{
  "n_layer": 8,
  "n_head": 8,
  "vocab_size": 50257,
  "activation": "swiglu",
  "norm_place": "pre",
  "parallel_block": false,
  "init": "normal",
  "init_std_qkv": 0.0561,
  "init_std_o": 0.0561,
  "init_std_up": 0.0561,
  "lr": 0.00822,
  "warmup_steps": 0,
  "schedule": "wsd",
  "steps": 6171,
  "dataset": "wikipedia_en"
}
MLP neurons of a small language model. Each row is named by its layer, matrix (gate and up: input weights) and neuron, and shows model dimensions 16-79. Each number is 50 + 15 x the weight over its row's rms, rounded and kept within 0 to 99. A neuron's up and down rows have the sign that makes its largest values positive.
A block is one neuron, or neurons of one layer that tend to fire together. Before each block is what it responds to, as a language model described it from the Wikipedia text at the highest values.

Decimal points in numbers. Mostly the decimal point inside figures in statistics, tables and measurements (0.3, 38.5%, 80.2 °F); also the closing == of section headings and commas after introductory phrases.
L3.gate184:65 75 47 15 77 42 23 58 59 59 39 60 47 53 29 62 50 30 53 62 67 46 42 57 67 52 40 69 56 24 37 47 64 39 41 59 63 73 22 41 54 60 69 54 46 32 41 66 57 49 44 61 53 47 28 65 52 45 40 58 43 61 76 66
L3.up184:59 46 70 51 84 35 44 87 48 59 39 50 54 68 80 78 50 57 34 69 67 36 34 72 79 15 54 37 74 66 37 34 55 53 48 67 34 34 64 58 11 51 34 50 45 70 45 26 70 72 64 31 51 63 59 41 32 29 49 54 58 46 31 53
L3.gate239:40 48 56 21 40 62 48 28 67 54 73 36 50 48 56 45 65 54 35 52 72 61 63 51 25 27 79 58 44 45 63 50 33 42 39 41 53 29 62 64 52 44 34 36 49 50 38 38 31 49 33 35 36 41 36 62 42 20 49 77 26 46 39 27
L3.up239:62 45 48 38 51 77 27 49 44 49 66 55 65 50 65 41 71 65 60 25 42 43 62 55 57 31 75 50 32 45 61 59 43 79 43 56 42 73 41 57 45 41 29 51 44 35 67 76 61 58 45 60 05 62 37 54 70 45 61 34 30 64 40 30
L3.gate251:58 59 71 45 45 27 54 56 41 45 57 54 81 43 58 51 63 55 47 21 41 41 64 60 59 68 52 51 51 52 54 45 23 47 47 41 42 51 41 58 47 48 56 47 70 43 54 61 74 34 08 53 33 54 53 49 58 20 64 50 51 67 51 41
L3.up251:23 53 42 27 40 56 57 21 39 43 68 41 56 51 53 82 55 45 67 69 66 32 31 55 55 58 33 43 44 48 53 42 44 60 26 59 30 27 68 31 39 55 53 66 64 59 61 21 59 38 28 82 37 49 40 60 62 55 25 39 55 56 67 39
L3.gate495:42 33 42 66 44 53 47 46 25 69 59 49 43 51 54 59 65 54 29 22 58 55 33 45 65 49 46 59 37 55 58 22 61 53 25 61 65 60 27 56 51 42 57 54 36 58 20 54 18 46 33 37 49 60 66 49 56 67 58 57 54 54 49 54
L3.up495:65 55 51 31 47 58 29 69 60 45 34 56 56 52 52 50 55 45 44 23 30 37 33 32 33 35 67 63 70 65 48 55 49 50 49 49 40 66 66 81 64 15 22 63 30 63 65 58 36 57 66 55 40 60 40 44 56 42 46 62 50 48 10 51

Decimal points and conjunctions. Decimal points inside numbers, mostly in tables of vote shares, temperatures and distances (97.9, 27.6); also "and" joining paired words (hip and leg).
L5.gate3:39 55 27 53 49 23 24 52 59 60 28 31 27 49 67 46 39 39 40 52 39 50 41 50 66 61 41 48 48 34 50 84 53 58 54 39 44 56 11 50 67 62 47 33 23 52 53 69 47 43 55 42 52 88 92 33 63 52 71 59 28 40 56 80
L5.up3:40 36 44 74 58 65 61 57 24 90 58 39 54 61 53 16 44 58 74 76 75 41 64 72 65 32 58 39 57 57 73 84 43 46 33 42 52 40 14 48 44 46 31 60 20 37 33 40 41 59 71 54 45 43 32 55 65 35 35 23 44 38 73 49
L5.gate16:66 35 39 53 57 53 23 48 50 59 48 14 30 64 62 58 52 70 59 50 43 24 15 43 72 47 62 55 45 31 25 67 66 29 68 52 26 75 40 41 30 39 40 86 59 78 45 51 55 71 32 29 21 49 73 47 39 63 36 43 39 70 44 44
L5.up16:65 46 55 46 48 57 35 47 48 49 55 25 43 64 49 44 59 58 59 54 43 37 39 21 47 62 35 45 33 46 54 54 54 58 38 76 39 72 60 12 20 52 44 37 59 42 40 61 38 51 37 66 56 43 49 53 70 42 61 53 67 39 42 26
L5.gate79:63 28 50 19 49 23 50 32 17 43 63 52 46 39 46 49 41 34 35 56 50 48 38 63 60 45 64 30 43 51 58 66 43 18 35 58 78 62 45 33 49 18 69 56 64 44 53 62 56 61 57 55 63 42 46 74 16 43 35 19 21 40 60 42
L5.up79:61 67 40 53 45 42 55 45 41 47 47 44 51 34 64 36 34 50 46 46 67 52 38 66 29 56 72 39 26 52 85 46 47 78 42 33 64 60 24 73 51 51 43 75 54 51 39 57 41 35 65 64 52 85 55 46 63 57 54 31 56 53 13 54
L5.gate109:73 54 74 40 58 74 29 42 50 38 50 63 34 57 42 48 35 51 45 60 52 55 78 47 48 37 32 34 43 41 60 46 45 51 41 32 78 42 44 54 21 41 57 56 61 74 78 29 66 44 64 17 57 53 47 26 71 65 49 93 36 70 59 52
L5.up109:58 51 74 39 53 31 74 44 35 44 37 45 48 48 37 78 52 29 51 31 58 47 46 64 42 34 42 63 42 31 19 51 56 52 48 53 63 43 46 73 56 59 52 34 66 58 64 48 35 52 42 40 28 45 38 41 88 52 59 72 55 65 55 20
L5.gate161:59 55 50 28 66 56 80 26 48 59 17 70 69 41 73 45 41 62 34 56 40 48 68 61 81 39 40 57 49 27 62 48 31 23 52 39 29 58 35 36 72 21 54 63 51 55 59 39 25 67 74 66 67 50 34 23 59 46 77 58 40 44 72 53
L5.up161:47 55 51 40 52 13 23 72 70 43 48 51 60 72 50 66 73 44 44 99 58 49 25 50 47 32 37 24 60 81 26 66 69 49 53 49 49 52 66 60 45 61 24 81 28 34 46 84 35 53 29 70 45 62 62 61 50 51 48 73 57 55 43 57
L5.gate195:53 62 27 45 59 46 39 43 48 44 28 45 50 79 28 72 78 50 46 27 08 40 35 60 47 54 50 67 86 42 48 67 53 54 51 28 56 33 37 39 34 35 43 16 85 63 71 34 41 27 56 71 50 66 67 36 47 56 64 61 38 62 54 25
L5.up195:53 55 38 65 42 66 43 31 53 41 51 35 73 48 59 45 42 53 88 46 58 53 43 68 57 28 45 35 76 55 56 57 59 60 47 50 49 60 31 46 41 44 18 65 34 75 53 40 42 36 55 51 47 49 41 53 68 45 25 68 42 80 26 50
L5.gate202:69 51 48 73 42 55 64 89 69 14 45 32 39 53 54 34 61 54 47 58 44 34 48 86 43 68 47 69 35 58 44 36 38 77 62 80 92 47 49 52 41 67 61 69 54 63 40 62 74 49 25 45 44 87 65 80 69 51 20 52 64 46 59 48
L5.up202:16 70 58 58 56 64 67 50 48 34 53 54 76 58 37 67 63 59 43 73 35 68 35 22 50 58 41 58 50 28 47 69 31 43 44 35 30 44 36 27 67 09 56 45 39 16 68 56 40 51 52 76 57 27 25 35 51 48 68 48 67 86 76 52
L5.gate203:71 53 51 44 61 41 72 47 58 43 72 34 24 57 31 54 60 39 59 41 56 46 29 43 48 58 74 24 33 12 56 57 48 29 18 48 55 75 51 34 21 38 67 40 09 26 57 58 57 26 67 38 35 43 54 36 46 71 43 55 59 54 57 66
L5.up203:23 74 70 43 40 64 38 41 63 29 49 29 55 51 41 42 70 60 47 64 44 55 37 72 34 70 40 33 59 50 40 53 58 46 40 85 54 76 12 55 57 46 63 66 10 37 49 73 58 53 48 33 62 50 71 69 53 47 84 30 23 31 66 49
L5.gate278:46 46 28 43 80 64 87 64 40 42 62 33 55 43 39 55 54 41 53 62 72 75 67 36 36 41 41 55 56 45 14 33 52 41 48 31 53 43 52 27 41 51 30 40 48 57 34 45 81 67 19 47 78 58 57 55 36 63 46 45 46 63 58 46
L5.up278:40 57 58 55 67 62 66 49 45 39 38 42 66 66 67 70 74 78 65 74 47 62 61 46 41 43 26 45 52 51 45 32 41 64 38 58 49 48 42 51 61 65 27 76 49 44 62 40 70 53 57 35 70 34 54 50 30 61 47 44 45 67 72 57
L5.gate280:44 40 34 54 68 21 32 44 30 44 43 28 62 25 56 54 54 39 53 77 50 51 65 45 62 39 42 39 41 50 22 46 39 60 64 41 45 47 68 35 66 76 61 37 78 39 48 48 56 34 73 45 49 68 22 79 52 61 47 57 62 72 34 48
L5.up280:54 53 31 75 44 50 44 41 69 58 72 28 38 53 33 55 65 67 27 46 35 54 18 36 15 34 28 43 42 63 67 58 81 35 54 31 69 54 54 40 17 25 65 27 64 40 53 58 71 54 25 59 33 51 56 54 39 72 75 35 58 48 53 42
L5.gate314:49 62 62 30 67 43 61 80 59 65 47 31 38 33 52 19 58 35 19 35 46 60 63 49 13 45 47 33 33 47 50 41 38 63 46 23 26 51 60 57 32 67 31 50 62 56 52 71 64 79 44 52 78 38 57 34 46 61 53 45 57 43 46 34
L5.up314:25 67 54 47 48 30 48 36 34 67 52 45 62 72 54 54 66 53 36 52 41 38 68 48 19 43 69 52 64 75 69 41 35 18 42 61 69 48 71 58 42 56 29 47 55 44 71 53 64 41 36 69 67 59 53 40 50 78 72 60 44 42 69 56
L5.gate343:34 36 51 37 51 36 46 61 39 63 55 40 68 55 53 35 51 67 39 70 59 57 56 59 40 45 61 37 86 47 59 33 62 70 43 28 50 50 13 64 64 54 65 54 42 62 59 27 60 57 60 65 27 57 74 30 11 29 54 42 34 43 52 31
L5.up343:61 60 57 56 37 49 58 51 60 50 41 51 39 57 77 46 32 47 52 53 21 53 36 49 47 33 65 56 53 46 45 46 54 34 13 47 58 40 54 44 24 48 71 39 44 51 44 72 47 46 40 50 68 40 54 70 45 36 42 28 54 49 70 82
L5.gate397:64 67 45 77 34 61 58 46 33 40 65 61 72 68 50 62 71 47 55 82 49 48 55 61 34 55 65 55 53 57 59 41 26 75 45 43 73 64 45 43 54 77 56 63 77 64 62 29 40 61 57 70 59 33 50 27 99 29 50 38 43 63 40 43
L5.up397:54 70 52 66 88 53 52 66 60 29 45 53 44 71 67 30 98 37 52 48 58 33 65 51 34 71 33 69 63 63 35 54 44 60 49 56 65 58 76 50 18 43 64 66 54 37 46 58 37 21 64 43 42 75 67 47 45 53 52 72 67 39 70 27
L5.gate422:39 31 65 52 88 65 41 34 26 53 70 66 54 61 38 55 83 57 47 65 42 43 72 43 49 45 41 43 60 18 49 43 26 39 49 35 41 19 46 47 30 51 47 21 65 68 50 43 69 41 22 49 62 78 69 35 35 69 45 83 57 55 48 56
L5.up422:13 13 67 61 58 65 43 66 08 55 50 36 76 78 49 58 70 49 25 51 43 60 43 52 30 63 49 54 44 52 43 40 44 76 41 50 42 47 42 32 34 63 53 42 36 63 42 64 23 70 47 62 43 59 64 54 51 51 48 43 48 62 43 30
L5.gate446:47 48 82 53 27 52 34 59 26 70 67 74 62 66 33 64 62 24 58 56 59 45 33 79 70 53 48 35 39 62 34 41 46 45 44 81 55 73 46 49 53 52 45 47 77 81 45 63 66 48 65 81 50 64 43 47 44 51 28 44 45 23 81 39
L5.up446:20 45 20 19 35 43 53 63 49 57 59 46 44 53 55 67 47 64 36 67 29 70 43 52 40 42 44 53 40 27 50 32 50 57 31 38 49 45 43 52 49 36 51 52 41 15 78 21 26 28 34 42 62 21 59 38 44 63 56 39 40 81 45 47
L5.gate472:44 32 63 34 57 61 44 56 56 56 71 61 53 16 45 82 70 48 53 42 59 27 45 73 49 59 57 43 18 49 14 28 49 20 56 48 46 62 48 43 69 44 62 78 65 52 49 51 42 58 53 63 53 54 48 47 57 52 39 88 69 26 53 63
L5.up472:31 70 45 72 47 61 53 74 43 51 63 65 74 45 68 66 32 62 29 45 53 35 44 40 41 49 37 45 58 64 22 37 50 61 41 46 59 39 40 36 56 46 47 45 65 40 60 32 42 28 44 67 48 49 89 46 70 27 47 80 20 43 42 31

Thousands separator in numbers. The comma or decimal point inside multi-digit figures, mostly in vote, population and attendance tables, such as 122,457, 388,316, 202.80.
L4.gate26:58 39 47 44 75 22 58 27 53 58 86 44 62 43 47 27 55 50 45 59 57 47 68 71 38 44 41 57 28 71 46 30 61 60 46 23 58 42 39 46 66 55 55 54 37 30 47 43 50 36 46 44 60 35 49 92 65 63 37 44 55 68 47 60
L4.up26:52 66 74 40 62 48 48 19 71 67 47 47 20 63 47 81 43 42 46 40 53 67 44 50 55 46 43 40 53 35 66 30 61 01 76 57 68 47 32 62 40 52 49 85 42 65 66 64 22 68 51 51 44 48 42 65 54 34 64 44 62 41 38 56

Pre-noun modifier starts. The first word or piece of a modifier placed between an article and its noun, e.g. previously, newly, highly, un-, and, numbers like 9(th).
L3.gate171:55 03 49 72 41 64 43 37 52 60 61 40 60 60 71 36 35 73 43 42 66 27 61 38 81 64 46 50 29 38 80 75 40 33 35 42 54 26 52 35 54 40 56 60 39 76 40 46 70 48 45 44 55 42 93 34 66 51 44 43 11 54 51 53
L3.up171:34 37 68 57 75 52 45 54 47 42 49 43 55 23 40 60 50 39 22 28 32 60 47 31 45 51 63 74 62 57 49 60 51 49 59 55 56 79 48 58 55 42 37 33 61 67 57 50 48 55 29 75 40 65 54 52 54 46 37 49 28 41 51 30
L3.gate242:56 49 46 53 71 79 48 72 51 46 34 38 44 85 67 48 45 41 85 54 29 39 39 40 81 64 33 43 55 46 30 49 73 40 67 14 54 62 48 40 68 30 51 23 39 16 51 54 49 37 57 62 36 52 40 22 94 52 66 56 25 63 31 47
L3.up242:38 41 47 57 56 46 68 25 62 48 39 43 42 46 57 45 58 61 50 30 34 41 56 36 44 30 34 36 58 60 50 56 24 52 35 68 46 37 27 68 41 53 59 24 21 64 58 13 47 50 41 60 49 29 53 32 40 78 53 62 47 33 49 70
L3.gate442:37 62 53 76 60 42 36 48 48 78 61 37 67 86 58 50 58 52 41 51 64 72 59 37 48 63 64 57 44 47 46 76 50 29 67 36 37 66 62 60 47 67 35 35 47 57 52 41 37 54 55 50 45 39 59 45 36 33 57 38 38 51 46 72
L3.up442:67 41 53 27 53 43 65 40 57 37 52 42 35 48 71 40 53 38 52 61 59 75 67 59 57 38 44 28 58 62 41 63 58 64 73 45 54 40 66 80 43 33 36 34 63 26 29 25 76 51 34 67 48 63 47 68 63 51 18 74 36 44 28 53
L3.gate501:54 56 21 41 50 70 48 30 43 55 58 52 43 50 30 34 42 27 45 42 54 58 66 47 45 50 16 47 44 38 47 41 31 33 46 46 42 62 47 65 71 30 66 48 41 45 43 51 68 66 43 32 19 30 70 19 58 71 68 75 45 53 33 40
L3.up501:52 41 32 40 54 66 40 44 46 46 79 64 36 26 72 37 41 71 87 45 30 50 57 47 31 38 17 29 73 64 65 25 25 60 51 46 49 25 29 52 46 50 69 56 45 72 58 40 59 54 50 74 37 22 41 48 83 23 60 53 68 32 25 72

Decimal point in numbers. Period or comma directly after digits inside a number, mostly decimal points as in 15.4, 51.6% and $5.6 billion, sometimes thousands commas (611,000).
L4.gate483:57 51 60 44 52 59 39 41 58 50 80 60 43 60 56 41 49 76 47 56 31 76 38 05 63 47 49 52 65 36 45 49 30 59 57 32 40 67 51 66 26 59 70 60 28 49 48 67 36 53 43 49 37 63 67 62 64 54 68 52 59 57 79 51
L4.up483:28 27 48 65 43 38 73 71 41 67 66 61 44 72 37 48 40 26 52 45 56 57 30 63 27 53 70 55 59 54 75 43 49 43 33 57 42 58 54 59 63 39 31 75 52 52 51 57 55 39 70 64 63 54 43 31 75 73 24 70 56 49 56 52